config.yaml
norm_place: "pre"
rope_theta: 10000.0
rope_fraction: 1.0
attn_scale: 0.177
tie_word_embeddings: false
init_std_up: 0.0377
weight_decay: 0.0
max_grad_norm: 0.5
decay_fraction: 1.0
decay_shape: "linear"
final_lr_fraction: 0.02
batch_tokens: [16384, 32768, 65536]
doc_mask: true
train_tokens: 379600000
max_steps: 10433
MLP neurons of a small language model. Each row is named by its layer, matrix (gate and up: input weights; down: output weights) and neuron, and shows model dimensions 16-111. Each number is 128 + 32 x the weight over its row's rms, rounded and kept within 0 to 255. Numbers have three digits each. A neuron's up and down rows have the sign that makes its largest values positive.
Before each neuron's rows, "fires on" lists the tokens most often at its 100 highest values on Wikipedia text that the model never trained on.

fires on: "s", " is", " was", "ed", " Is"
L7.gate444:110181145135146082166095094127161125118106156157150217148114127101112113088190146121119113139087197122051157117139123166093094125086107131156142079139150137072148133096113158113132111067175113135100106144115121162113088214152116108148152072111152101109140144135087127164128155148175131117
L7.up444:127131104144146125135131012111108141125124144110112072168125150114117085114145111171128168145088119144145156110178234149155126060114132129082153102139111154100145169107145144051183091039124097146062139147112106173156144105086089106070159167107082103059122128148153130089169126142181109144
L7.down444:137204166170160151133141124134164189201160124108140179150140103141096076154128121114123185157117102159088185152149208149121141124167086078135126121123123149175117138161137124091113119096211156121124210143138123108087141139112110086168153136168149180146099122236155127083146129080145066185

fires on: " died", ":", " |", " death", ".", " Museum"
L4.gate394:066062137127181103106113140110104080109131152125156103102180141100125083177176135119175155178146151169161091141155085097099122138127150192158171117112159198116163179202157153092122143117130136137096138115143142094158105150128094117069139110189124119143086144126060138148155158100140120116
L4.up394:141115126134125121133135067093118119164136101073117135109140151100137118125148111108130156190117166201146132159119152178179115137138079183111187137087127179103119150163092134102125155081095129098113149106152144063129122146114114098075088201147104101134130162155095132137132114095152117117
L4.down394:134122125103127170130100124118137093092103141147104204061083108102101162098128091114159126121144170156120134111103152124116089137171106100174108152159134170144061152096095104108107083095100126072066194165103188107127131142094174146081056139136166161094129156165073176104111071121133135102

fires on: ";", "\n", "-", " |"
L5.gate178:139129129095115153161118084110059087147147141179104097135120198107139130082078136118132163112146181139198089136067129164094099130068109074106175140140119142057173130192105077127128137127151103171142105143158135097075085179107172113133119153054102111102095097125120177175134136094160064128
L5.up178:133055141080147154141109178154125213151074162161122141126119127141086111149088185098144182152123093078084137121116162148107156190165107136083128126101099079074145126164163139089089122122135195086078080137117155114125164144086175097084155163083112098115040191137096133098092072104135105142
L5.down178:121088214074142144133094147138186103119151157153121146119105101151128110132133155149157145143118138101082104196142123109110096160125162219096105081110109086131129141132113090125114156086205117050083086158113122127159110112112166120110126127150108120152132133166161080126133155144139088173

fires on: " with", "with", "With"
L2.gate348:102106119194109152131145139104174105139121103095122142135099169087097101140122142087110162054116134163133128125121136135155158088082133180136133121140130151156072093151137137159065127158180178076166138175105112112159112141122136082102166132076135181118184131118152155122101118084152116124
L2.up348:129117104128082098113078152149156093113069126135122117141136128130159110169104127105121113097141107092124050097090060118126108068135128141150113090081147131085198147086136110145049152097053162103129128139120128104114151090187221065133123115140102124151128210068113122083155167104090137128
L2.down348:135166133173114061154187117159117105144149101076123117165130128097194100162107093172166156126156145108133135132124065074108158164112073155136134160121133058154064153109140074142136161176164166068137142142098147088133134095138182122116113143086146133150151177107119096116143028128121143161

fires on: " out", "ed", " record", "s", " List", "List"
L6.gate2:119146120082108136108146127143073153134112149155131130143120147132177164102111156095142148070124102181122141172091151159137148125080201053130186224173079118081070138119093172172140091150111182034092133146028095126152122098091083092125067129137103108113126148136061160135162156115124105105
L6.up2:114137109062142142115124155131141206120137149157158104149159115127120124125054036189105170140195148154115133113069159162097088144180108124087133134153061099124051126164103177113164178172069140111136140152085174183184146126129096122078091177113116078099125173093121140129121178165155124120
L6.down2:139140052101137187135100156114137064097159140136146121113113162132143153116160102204070114095165141160110125161128126170067113119088104082113142122119173154118098145142050111126139115164147146073099107149093113199146129035126104038112134150059071056096098149099124114131147111125147149135

fires on: ",", " and", " out", " up", " |"
L2.gate307:100135094101070147098104151154135122150135137118119155104064156148157164098141181184071111160128112117065190076142120194140096102122150112110074097083126109174127099118091158152166129160114126092138095194099186052144090188148176124168122125129053134119146100078094168065135151105104183158
L2.up307:147188121128091154112093111198185069159155140143146150117145143130136162094121146155105094110119116128073106125129108167132067107106111083166055122096176122104047119112127142133171170115128111107115152166145084129102181151185109141158142141145076132152149136081113108137118123066088120245
L2.down307:144158170127133121131112115091135103129077084149135151132142125176157142089115147138151127122128144141078068135126151171107089123121118135207124107162154136124108099128081114124053143142133120109144099106150060095118117081155097069180093153112149076108066160182118114177121068120170098099

fires on: "i", "u", "r", "it"
L2.gate221:187111100100135109128122115125121187171100160090158175170126165146168126149127172108174123118086083095082132112142132132107123112084141136100137165159141124143164131142075100094143107184115117065154139128043124168139147154157105158108107101150146111141150163134114113115112100170126109132
L2.up221:148157188076142128167074164088168162127130121130110157141146131122127147100087123131103113139120152093119060138121146123108193098135144081117067140174165150142138094192145098157103140127106125150068141170132107131104176168135167110096127127120140130056155156117145133151140136159157140137
L2.down221:129125062136136132196165135173106133050150118193104167146155142168153137081141175125133101177120108155085131122121124129125104136129106137139136122133043121129175137134132176111129095141156102136168180139073142107108073158132121167162094142168160129181149150116174138171126103149082117118

fires on: " |", " on", " with", " over", " up"
L4.gate364:104097134151146077085101164122123148093112123119127087178123152075153133049105132140133153061094051124119111105156122188102147134137139101131140127132147109093142120112149133150122087196088131091200145114100120080163111116087093137117097112196071160067173184110121174097152126135100143140
L4.up364:145193112126070117145101174102118116174137140160084107163164121074167139129103226167117126128124057145163053108155081124097079091135089180095125127121125136138154132149138144181140076158131141174125122111136135168088142136112171145192193172112087139110109109118121111085107139116121150118
L4.down364:095134131154138114143172179165149085158158112140139106133181131162128124134113193105118074079161098150099146058173106128174157079130066100129096103116091162161070137149112134170118152106159128110157120088105124087120141088134196061115138106068096109086115111118183157156167087129148089129

fires on: " |", "\n", " as", ")", ";", "-"
L6.gate163:093117105161137077174118117132104168130150139152142068124125145202103104151127120130115154160151072070132061118141105176119171138109128134137151107079120160082190132140117133197107151057128095103137114178101098140137100113206127160160107180120090161089130174104178132185087120153107088130
L6.up163:124146174141082187097123091157078168154150134130148077129109103155186092107151104136139082165120097084114172115148123143096156155120134125096120160097080134149150117159120128174170166117079122133137085131072133127108081101155159165117137166166124115173105121112159121130146099106130077172
L6.down163:138100117131140155162133162121107153156112075130198161179174074148134111098128134142087120119147074043202128181112167161095128137176110111150160141102108185146198116133119082151186124069129081156085112165195107125188133132168170079195094122119139126163144080117164099213137133150078134178

fires on: "s", "-", ":", " of"
L3.gate455:131065123156105139122056074137071123186118225138096146107125154160150100108172083111101137098065140169166153120143117107131147118116152105117118124161101078040127128087127143073104185168145056129106146168144146095143119084114180147154059148125065169128198102133132146101139169132099161148
L3.up455:150150141079151091175104133137094156180145149143159110131070158169188120135088071137193114101227120139133136117055114144071183119149133110115180126124133078141135094138090106140114159118142098128112166101174099053062119099071179145118128200116105139205118081117112124155144114143090120107
L3.down455:134088182078097172132144094091126150161146166137068060189046128130104169157150096121101198099154140185112119143101140098113154178155087122142177196168199100096172067127157199134098098110101108133112164110186169118160118115115155126084096132155055094111157103128113120117105177147201119187

fires on: " of", " and", " as", " such", "/"
L4.gate382:088144128074102077101152056144092129107128126154100110083070114122105093084120145216131072123081164186107157083065058142170104176093108161109176133141053090132172132098189152074109087109109090073064152121083149123142097084123119122146097153100127126116137181136093129115147157148122100142
L4.up382:168163132104091169107154116229122091099146145075166109153130134142096068125078080151114112148100127135141121134129104143188163122141092144135151133114076106174104136111150142130124119118094151181158136170085157138172106187110064150176089125067085163177114093087097171193132120112156076147
L4.down382:118099127101117114174171121154143195113103140201140072111112117193151117138085115098088104098126077060163171115097184095170129136117106170110157117127131100110155134153142125165147141118112159145137119119176151159071127188070122157109135157166174150108126134130162147134056141095157108160

fires on: " \"", " ", " (", " Late", " 7"
L14.gate21:114100110124091116213117092100058117139103140108169145109086136146147135153182120133112198179136152077112148103075095134106171134075182217143126095095096073103088067176130106123104127191167144100155108098100158192126116093135115142156120147158149137158116119125121136122112152092150144095
L14.up21:163138147117161092117132119162132085102186146166190175122093148110160127135158133126129119111160179126169154113126127109108180167107129118144146118112110165193158133124107075157155132152081083161160109158135105168092162141153152135174106176118135103093141126192208091109147132109053092166
L14.down21:137159065070122178155147165121124133065128167073131129079106150106144152156149157130123091122149132122143137114147127149159150170155116123125076150178201156132091168186206134143084156132140149154075110180142155150128130099109078180094149111132155159101130171076122138119152076164137183133

fires on: "a", "ra", ";", " and", " City", "o"
L5.gate146:107103190143158115122201127134103097121112135156096148122125112174106111108202105152137078143113133100162083237141093114098097126176149136071127165126167162115147162151163089164119163202206119087088093167116147140151135068181162171176085111096124078136131113142146152110121096120134079178
L5.up146:170143088072154117180121135167114096151156166083180061073125068146100119132093114128113148192053171091170110134120143069104131152086107113122152153116096184161137047074081175098168148165105110195145129179094146132083145210172127144092129107118150106122116138101097111146069188087115145123
L5.down146:153130105140204099142116167092205100098160106097093104132143099139112133142116163110152176148051094107136182195083132083122121117061164142106175110130073116141138117079104098147167123123145047130127102132125102083109133198159146136124133048128186107080166117061123114139116159089105109147

fires on: " ", "-", " night"
L15.gate370:154124145072132051129108172083112167133108184114124136105118111159109121093163158098110169149189101150108157066132113152147132098152089147100151176107154151149162131164126125183069104149084160125063105132157135116142150140165169127132126132099135134096088064148176136111074140115097126118
L15.up370:116136093092145179104097107131174116146133132142165152127063112134145158168119120143101159122138079157098101144156123118127156150118123154117098113143088149106109161133110159134111185135113164081043092060165190141095115109130116119126129164147113193176118159139124145157051115132133094099
L15.down370:095118104143133150152087130070106151103126151127103170114179114096151092151151048118149140137077083062129121154125114082095154091131096138101160176133106081197139154117139116124152193093136115151098162122158137144138106164138163110095084127112124126086166114135012161177117155169085150193

fires on: " |"
L12.gate73:056164110136166070052145079102072140165167125095153133145170161142182109116123102213136156143158150121165114162101107113149140127058112134167125060128158118152129086121101179148179136159126125080149082115077179161158057132133107167104109162178127105088095161128142141145177156155134100115
L12.up73:107127156126167132093086103118104101112108129086128145173135159140127141168107106187154097175156084148133147156099187111132102148153077116086162115172092170134140120075093157139181094115115159106181108070112123107160154138199155072065152132118076150121084108117132122110171135088128083142
L12.down73:165159084069193079149136121156154109123164122162143116205119173164111117092064157111127146112121139169111117162135128169114117166154064142165155100153146137104161195087056140139086102120134162139076127164117157102109112127139162100109032090132131102057114094140101082141135142134123160148

fires on: " up", " over", " out", " Per", " addition", " Up"
L12.gate330:063145061125088113131162165164125099160116161145106157155096116169126111071125086177180085159095112123100080157130154166176136112135131107108188094091161144108163099144085105116111089137172113120124146155059138101120166143112162158134131170123126071166143184082113111127140124105108171120
L12.up330:146113075155154144114165156156114116059139122144149198124141116152109128143145160129088163145125084144133050142133121112098128158150077083158135118086162116199170081134130163069118172055158155111138185191096051125143113147170178182103141121130098068127122116166128099125096099073102165201
L12.down330:150078157127148090032115125142094062124097124127136130109158157121148120120140152136173097165130134110105089146117197182119053106106158168074113067120160131138113168065147185160093113163079186118172160129130180152148135105144123096123156129178138134084210132095099160142139099133145173129

fires on: "\n"
L3.gate527:060112136112127125132101144162164180106174121131132060187160158077085187177151113124127053100154148151110189085131085139142151174156159143151076113110119176102112214123101167177085139144138106126128160097135087163102074145114148100134100121138090078130132072159094169171168107131093143133
L3.up527:098122132134110136101131118137153129121172192184126153111051133159162127152083073143128080181152189147153095127109108073149129105053171109134096151156139160089107148143105092123134065155120084076149148135110112127130042132088104124083127099171140114135192168117072172115091129108147171069
L3.down527:124097130138130168122146109089141094129141129119149105100113178170126084173117155153123126120145100151220084116127110143126093166172155117139118110080153094134140126141190105110088117118176159130187109113152170105138164083106087172086103102174142086096086120117125075123105144057151116155

fires on: " I", " O", " |", " FIFA", ":"
L15.gate260:151164167146196135111081111129097177143106123148144178104142085167137033145130145159132173120105181052122106120096099129095141109101034197099146118171058123092104108116171156087123066109178101186093138168089100178087128162145117189123138191169178152112139142140128142101103048086137120109
L15.up260:113107152106122167146139137114147084192175158199162079130116140160132098154112124137144084120110100154143112155095105141119140220159123104135093124172126190094136143124121112102141139105132139109107118158156165188106146111174132126067134187154120134109126130100155135145099167124116102155
L15.down260:152140106086201127074133135144131113088159110164152157107091107135099177103160132161121162094179103124131079127113129092173137137192110094163103105149122167159151212064120088121100080118121086129134093116020159098105125135155165132119140102140119124127122091110107128151168121109049175123

fires on: " by", " of", " on", " |", " from"
L3.gate224:123170095091133149077136124103166125135111103025138124084087145189141160156130123092180161082160126107086085107110069170124124136089150112120120135161117128127125117131104107129138150113129112044047099198093104155128161148116143095189159137124187105131078121134087132056128125110132108126
L3.up224:111207191164126171164066165129134128102108101074148168081083153109145127125099139121099128162098156107126117153150106113137173164115136075133167171190095155121155130127082142075161110133149136094120158110100161128146125138142156098153115104136148142119072093150143157143122161087090056168
L3.down224:109161205157170105096180079133158106078063224115107132129107111131155113126147117060141098079133140127141118131104143189116173163164098090100158121185064131099168109126123129108142093070150117090181134149118111090149174072100088133117151156138126157053080104156073140171094138147120091110

fires on: " |", ".", "\n", ")"
L13.gate510:152166147100089098134162105111135147212134128171109158137116160103136140109104174182069157148138144088133183175216166168125161080119125106111105155099091113136102067154090142136165144182134143082169098113045071123068062153099183161100135063095130140158100140113118175157156191128108095080
L13.up510:127143132177108232143150146110056140123167089095079122138136157149169100154099131142161094187109121134181133070107207137126158102076124121185134179147086120110104096145088115109150097121119169089148115128150147134161113139123201137122175107150091091123150157050154132150130116103144132125
L13.down510:141136169111111129182128213141116099143159134124123154140154142153135128104058131147140115088105123149151134112136149070078157122147128117171144085114151168124140177108094153146136108070143138111091171101138132162115112094089134079097099113058077185152092086131118152152125104123125171101

fires on: " and", " to", " married", " meet", " They"
L7.gate20:178153090108161138151102141145152094161085091137081146074111187099131157148093149142160110070196138094105126086195173132158131127148109122111110107109146175152197118136155079161090155129158179179150187130083176185099143045090145079144143057124128072094090116107145151136164088118091087105
L7.up20:036179116162173114159083120120141097163085089125179186074047193131131096163075082101155168144157131112100158110136123068150105108139107139180079123093106152128137157095138100132155140110152177171154109121104176175113174152137116103093180044124082097144096108128145162096136106130123156116
L7.down20:094127120113127114129166178134089109170066144117147145086146175184136081114126129164113123115123085114156141192142122158072082136188085080111109189113092109145046097087069100123133165117111151061106153157144097167116119111105174145113151106133117107157135084069158125142110114098138116119

fires on: "-", "s", "d", "n", "Q"
L2.gate258:117125121085147153106118115132123221134104128135114137157106115075077132165136141104097131082100144153088105124181155110086084082125158096110111148086048156086113241133166133093114118140188146118170108123080098109082177109097129125136123091144072140106180188190114130090155164163149138228
L2.up258:159153092133122130118107168097095141143125072111119111103109183160138087149117106154112098048083102113146115123168089155147198093126087096169144114153167151142065084131073158125156118059170119196068128159145086104216117114157131125188132096170120089132125174141149143146099214096125154145
L2.down258:089114084122121115132099147119169165112134095146168101097089137081158162179197129089129121148164141108171148100111135104164077090125130091136104158167149081110087122083068149129087087128111067196109116129112149136115112124121104161143070132080098035100139141144137155113130129111093106148

fires on: " to", " began", " not", " and"
L16.gate419:121111075095166116153100146144090131169111160041174148101141083113130170161161135160092097155201094137136137123057118137105115108014106090139090075138164122153151126133131130159137193142161155125172131103173141174078100114081176142208193096160129116110153104111131098142139088152151138178
L16.up419:210172110141172180128134147142127139118077139094116113112075110128060145118137192105135182169090053094146160148121171144139175187142176103199111139156178141116129168084077133153145165188123180131124169141081153182160094143167161099172129129090129161116136122102120095168116134098095108114
L16.down419:141171068084100139087127076097106091127145091125142130125098117137165172127211101110163122138094089072151148153079130101108203115115131148114116147138105148164155149157090152125132087048135188110130151111093160121164109100098176135086104138114180092105126058114161123157106110148115138128

fires on: " \"", " ("
L16.gate310:090110142113146095178132137172156132112134177104132146090119128125118071078176196136140127120128147123197136105150120155104163148143151132101123150144157185123104090117118126197169144157142084133130120085055141140142138142111151090150147183169126112143065098161162145119089141137100104091
L16.up310:171118150137144148093130102114124101171038125137133131199149117170229140092139106113056129111117167123182138141090160084085203057092076133182110146138098102078123195136143153125167138160139163146083126088115154156119115095156115113174140180137083105140170099111161100100134161164138136137
L16.down310:141146140087089158109156132139150135153056136084173186125118145094168198170119066159135115113131155106215109083135168124154129162102097134147157120091157137123116080131110180091150158096168113155121157138157081166162138111158142189125172136106132181107162127185177094132181132135122147119

fires on: " was", " to", " are", " is", " were"
L14.gate161:161171159132144153146054124125134150160098168119163131178090089089142157116129137074152069109085048134115115117134139080142139148124120127150115106128058126087134090184151126118112092069162110167089082144153141169152127168163148122108102135133162159121197140147157103123077197157083107159
L14.up161:085070148122161196119086128105128185128121125134108127208128071137110137127081136141141181184083082113153126111135092092120172149083131124153124088105103149122106144141115165126157197138104126167078162116131101122152141130108072115140157155140032129143112182169163124100124147146102101130
L14.down161:179154150101143216153089140133173129120150137086163120153165113103162111170151169197136118137131082091088150224124132096139115133128097127109092086140123128113162137122110133088116113108092124117104112128036124148145151131109145095108114137156103150136118121140137152105143132135130121189

fires on: " |", "\n"
L2.gate397:155117169114105104087122139137116125136121098134194136177138154136098202092120166179133154074133153148107091149184101122162141130138154123158052122175118154092139141147124131119124180115182084159119153152103098093148124110092128125149085140114158092181100124153102080183118100193177128151
L2.up397:096102138146112132152130141125101116104157046112109159181122135122150120165175109101144099127137114080188137120115113115135111101148139153128102208162115126094136109183107125149179131134162104176102135154112143152145104134175118127054131147124130120113115126136084160155075205172071121080
L2.down397:125130101114187151106123118151131118121135146118129165193163179146179123160160194061112183126076121110208124159114088067188097125124124174159067102122128111110173096207115093106121172055164161091150120155107176081134146098105128146082120136204121092108132127148180105163126164141110118129

fires on: " |", "+", ":"
L14.gate159:139130093106144052152064063143140125143158125088150170167087184124132149047089129143189177095119139190116084150100110143131117106066205166165143108151154087176138117111124169118131138159152172143155160130099180130132116164042142152106131119138096136107178153031207121143166137133107149080
L14.up159:109153146151119168097148115150145139136142175103167129111129173117068152096167114096136205094132112105126126104104150088133148165138191117131130066149121144121155126132087162109143119090171154172193124093132119158152138185127152095075076165102083121107180078069171159176097108038112221200
L14.down159:103171094134129146106084049095126134160066136116144153117095131156160071081105125133071208071133122125119147178108146140089107085074099126092115093092048187096128083086174104141115050139129172174108123061153147139139068112040171062136054136128123136102134119125076109165110112189120195150

fires on: ".", " |", "-", ":", " /"
L7.gate289:134097130137121131105117122071154063172129074111091154128172154076166110105191092124096121122080078116119108138134148110147091101160173163157140128103119135075163146022192107125045146119113135134156104095108166182130123204129150160085146180092115099080132137162120131133189135131120145121
L7.up289:161149124153104144124113094092119080108107075098098150115141126149121126055179114133147131132099135104126115104047194162125116153133199124141136058121151142120120136161093069127098087077163125115125144106126128106115153167191177153080142125073168121088130155079172124152177160118135142169
L7.down289:120150123178099180121159114118092133173110137082132150096156148168099117111113114123151136102127129150113150045045176174092168136111166147140114097107121164140068151171092118113171169104105131095135151141137145160144092106167137175081121129196134112115095107127095131108123138129092087097

fires on: ".", " —", " as", " |", " to", " up"
L10.gate295:136131103108154098110098163106089135115159145128117131166096164143158103081081120152100133072151114160119118155110089082167075157129134194131140083102173137132092125108123185209130146162112086148100087125135190110129126152146077117152077148142080119123133107167106165115151173131116066152
L10.up295:109113093092174144143080173105121129191135101162152110119125061151075102100114106123179149145113143151152088080110115151138212149063171180062115117134103136100118137131093159153108133192171130133187132075114139146129090116142161133109142170125111115186160184131138161162109090118120137140
L10.down295:130138087099123140121083132140142174153093179121100091148179139167141102090145160123097127073114180164137166157153114164169176146142127119112139097100137108122098125090110138118092115152166137119168118186089156153151124068136159129075094074149076148166116137107160094149099133126093173090

fires on: "s", "ed", "d", " killed", " destroyed", "fall"
L3.gate347:109133109127177105166108106098111201169116100178141154083135067083119122153136123154121150156121124190159103165119115154188138113130182095136079134146103096086129157120070123133189139094196164100140159159174141169146109143139079139127114068110155086139117144143138102143117154149131176178
L3.up347:172140117127119149094084163124143225132139064154151080142045071111139069167106058180127148139133132143144158157123060165137112167138143106163119134171118131132111138129118125112158109074155161121095168164122166113116155167149091111132140096137104139211135136186120101185141117161165176170
L3.down347:136102084117094204122108143115157157095125165108177128129163100066097127108114117234134085137115127164187129104176096099122140145151126163103111140199160158126096149106101137127153114095149144123141169127129151151103076123079093122145155132090069107155059131088166175089183127086140138161

fires on: ":", " including", " include", " of", " includes"
L2.gate434:120135110117082110140136100110115136138115136132096140079192139108118118147154160149130138110143138167111139213163182128133172141105093147137137110136090103107185084119137126151151149161096095112101110148112106086100132105089159131079152180126116158101123129162095140183097139174141141130
L2.up434:169150090168125147177086123100117168179158140125182152106141132169155171145085107124149132082174102104106184125161155039145106159151156116170124114115144145102171089104135126133101161126133073125101096133148151068095168158112141110128153141139146035086123122166086119135121130098172157115
L2.down434:117072095147139148154176107126081150168176137106109083129092084128164157146163110137145152131098151118143180100150131124125143142147096123154130146079133151182108138144185035152090115126150121087177100118165141145132145141113139172133096181184077025147105067144090140220149143185150147176

fires on: " |", ";", ":"
L5.gate360:109085094074098137114086072120126109134160141101150143151165141137180102095116131126103130106101117119047146102107089140140172120169152155069090151163134121111103102143161166175106154066154143104125171108098120123043140123129126145117104117084155074152233178149142141147064169168098125084
L5.up360:111138128180129147118091156088122111099108113143136222125150091161147150147131143075142070128131095149162133162061147108203080071151143124173107112123141140081104109140178125152162116151153145176100126152122166170094164124163166119071111183116174077134141142136115125174103182091109133146
L5.down360:134167135155155067165125184136118191128125092145080145066143145146171133181163152199062119147157108133115127153106113128160131168174144121143093089071134116136121109109158096138147190120114117156135054107086156122125104127186164160129162121125156137134143154155177075145145142137147078164

fires on: " of", " on", " about", ".", ":", " into"
L2.gate243:103204089076128128184131129104091148128211161108154135161119126111155126082102130050137140128131122080103085176110146162138131174105065146094123092085050185105139138095153114171129135102119165129113078103140073139155113162128104120075119138125135073085098157090151154111091131068067134105
L2.up243:113169147158024096128145075107121153129073093025132122098133144122151094132145120135138144158100109077149115129092142136135142116085142126100154183094074150177118183134129098142106160105140131113095148088155039111127135157163202125117151111107145143035112167129126122055084178101168068125
L2.down243:143147133145143118084160092174122150120079147088158126122097117158172114140146083070100090149152146100153109110071105168119105088102107085204125170130058134155109099107072107128170151165149121080126150104076084178133082094167109079086133135119204148054161121114170175142112133089097093135

fires on: ",", " |", "."
L14.gate229:134122121120121123105145118115136116159186132145035095166144145127091112112110159136086137097156172114162117140071141161159092124121150101127146105074129127138134128090115166206131136057137147189135149159114142129124123148116069190086209174128142139182134022070144123154167092142101085129
L14.up229:155106125110137101103179161120105111169180142119079095104081122089142186147144169121144137124184156165145161105154123137137134101067131183147098156082106148143143148161134167173127122139053092217139169144156139089096087129153139105172114218090081169188090185128154121113137105172086096091
L14.down229:126095125143183116134048136109119139134101161077206056120147094108171131104154128157125146145134179144151154140144133133124099104107101190154107135122127133125099099133145163167129064135092135159137093136124143104092092145127104124140098171100119122112135156140078141087115102095127140117

fires on: ",", " |", " in", "---|---|---|---|", ":"
L5.gate460:124143102185127153143084154102197167167148140135105116096140195143125104083140223175084160107162145181121106104104083167157110107156132141174141076107145115083159131066132121078159121161130151175177098116159136146062126149118118151154133241077072175188111106163120140135132145090106159092
L5.up460:170120128126138119178111164168114111131115148171130103130111128117092151112120171128092137125124202218140180116127139146102076132171143174130091137107137098129134115105111164090142077125087080139180103119161138113150105165100081056062079122149077164185166132162133122169114111152097068091
L5.down460:082112098086116115192101127125152112136162105109156145133113104110113128123097124174177146106145136113132158093109114199174122097113137105117121173157114144154148139071136178134176090146075146155174153099186120155122150209081124154143100185138157118085191062134133105124126120137121056107

fires on: " with", " With", "With"
L2.gate174:134115096125101094064164159103168125160108132169113121161142144091111109103139118152079170091168172126107090126070098085189097107146100134154112070107154128126195091115122136155105127112122129047151126092162134137175169137166133109152113090090132142092176153135186095138122123111126120124
L2.up174:081054161146108191118148170137115065133097104096103134208129172066162069131093125087152126168171148121136106122132089126147137118211108098121117134148133141125104135151095086083089148127144128049140102097105165100098119133105114064113114148121085180169067165146139076123092170086130084181
L2.down174:155119145162101126139141146162137134170129083111133133144135140106183145143097153093183178133122113166089169159097120114139166086171116154112127150142184115224153085129148056172100184128125123057149117132130121172123176140130098122152161234074122123171095095108120088140105109139118127083

fires on: " to", " help", " helped", "ing", " him", " and"
L15.gate561:168116088133142136146121152148099099117093147109118169095181164105169096189140159183189122149187140095058132092127177082107110138124154133109115134147086127148123142179089156069157153158141164099093170116155148159099209140120149146129186086107120127084160121117141158129150117161074108118
L15.up561:138098129170150177105110145157166130177066174094199172103164124153155061140181087125138132147179124104092124161096066102171157151128192133117132137120049128151126204138158144067167130142101108101105163128134117115097137154117145093110082107097090132125183176147091082186094143138131146102
L15.down561:157118118108141089121157125139108120155111139145140146097190075138088182148181105127141095143158090103110135141105176153106135164070089086139104157146071128111144134137128122084097084118120191147107138142123135129078109114157119122090166091099186070146131041202135136121175157098122131114

fires on: " of", " in", " (", "-", " and", "\n"
L7.gate16:147138072140114142166208110178039152113108117076144169145162170139124167161146187125103147133150148140123156168174131168145141147113106137143180153113111117117101097138137055175081147141129116130146167153131161092082064124144155127114124134101083103087140119118077139115128058122155118116
L7.up16:090141074145113160099097143102113130163107120118081137083091128124114121126102162120149150134161106127093147139093125188204118143205123101162141120101095123112121160082181120166163131120162133125176068127109106143082133139089128108098093166137102099126095162133104134141084091111131147119
L7.down16:080156089199170107148098143126135111100112115142127139133105098046106162194119102176194114155137067079106119202090092109140083110124147142097107107151140144082121139125144159103106164065158157185169199173154099064119160055116138153117140152110127119093155044112129074127122108107161136148

fires on: " (", "-", " \""
L18.gate452:141099101131121101170146130169090095168059157079118177139096071118172163129125141133150103170123147164154150185112114128157144092157156166149090124142174153132084125134111150077069137183166116080101131102068146155125115119111077105173092149119158144140181174113183099072139070162141124056
L18.up452:079107132174114082160172107083125162100112139107116098094115161128212125115137094137120128140130146129208144122122101080116189134145154156122092201071088111097124126151120168167095145177109138142138115115123154090133140141160120082093129253105113110117141087132135115083124123160129129083
L18.down452:121151135121058198114128185137118137081116108102124160165091164135149118179157131133182114114205126122145095132086059081208114150162068087171155086157184115084103121146154170094146122134167126137091132130144107075173149125102158108147140118113142143124171123130071131092145154154084165138

fires on: " of", " as", "me", "-"
L4.gate110:205128180105083154135113068121109193125147146132095042088095195104101101144100100148138073102115100084155216096080063160140141157124102137131150120218117102132115128178162141129104071106118100095111137140138094134158138148058190132074137121065181137113126104151112143124104123117133144100
L4.up110:164186142140028134066136150104162110141107097123153085113129112148100170106098130123179084142066120140123114146147198105208138099188151115198145112121112132139127095097097073154172130115148111092074122151149181077075059140138100105117116137141092165178154140105154185123134142139085141159
L4.down110:144118141204133116162104109131128077140093146072134126116136133208109168119081079112129076182126113139085139078127187149170087099093162158148162158087136185123142114125107031153110140191094116130130199087153104165090067138118098166114117155118134089164143131154133174148145118137170128100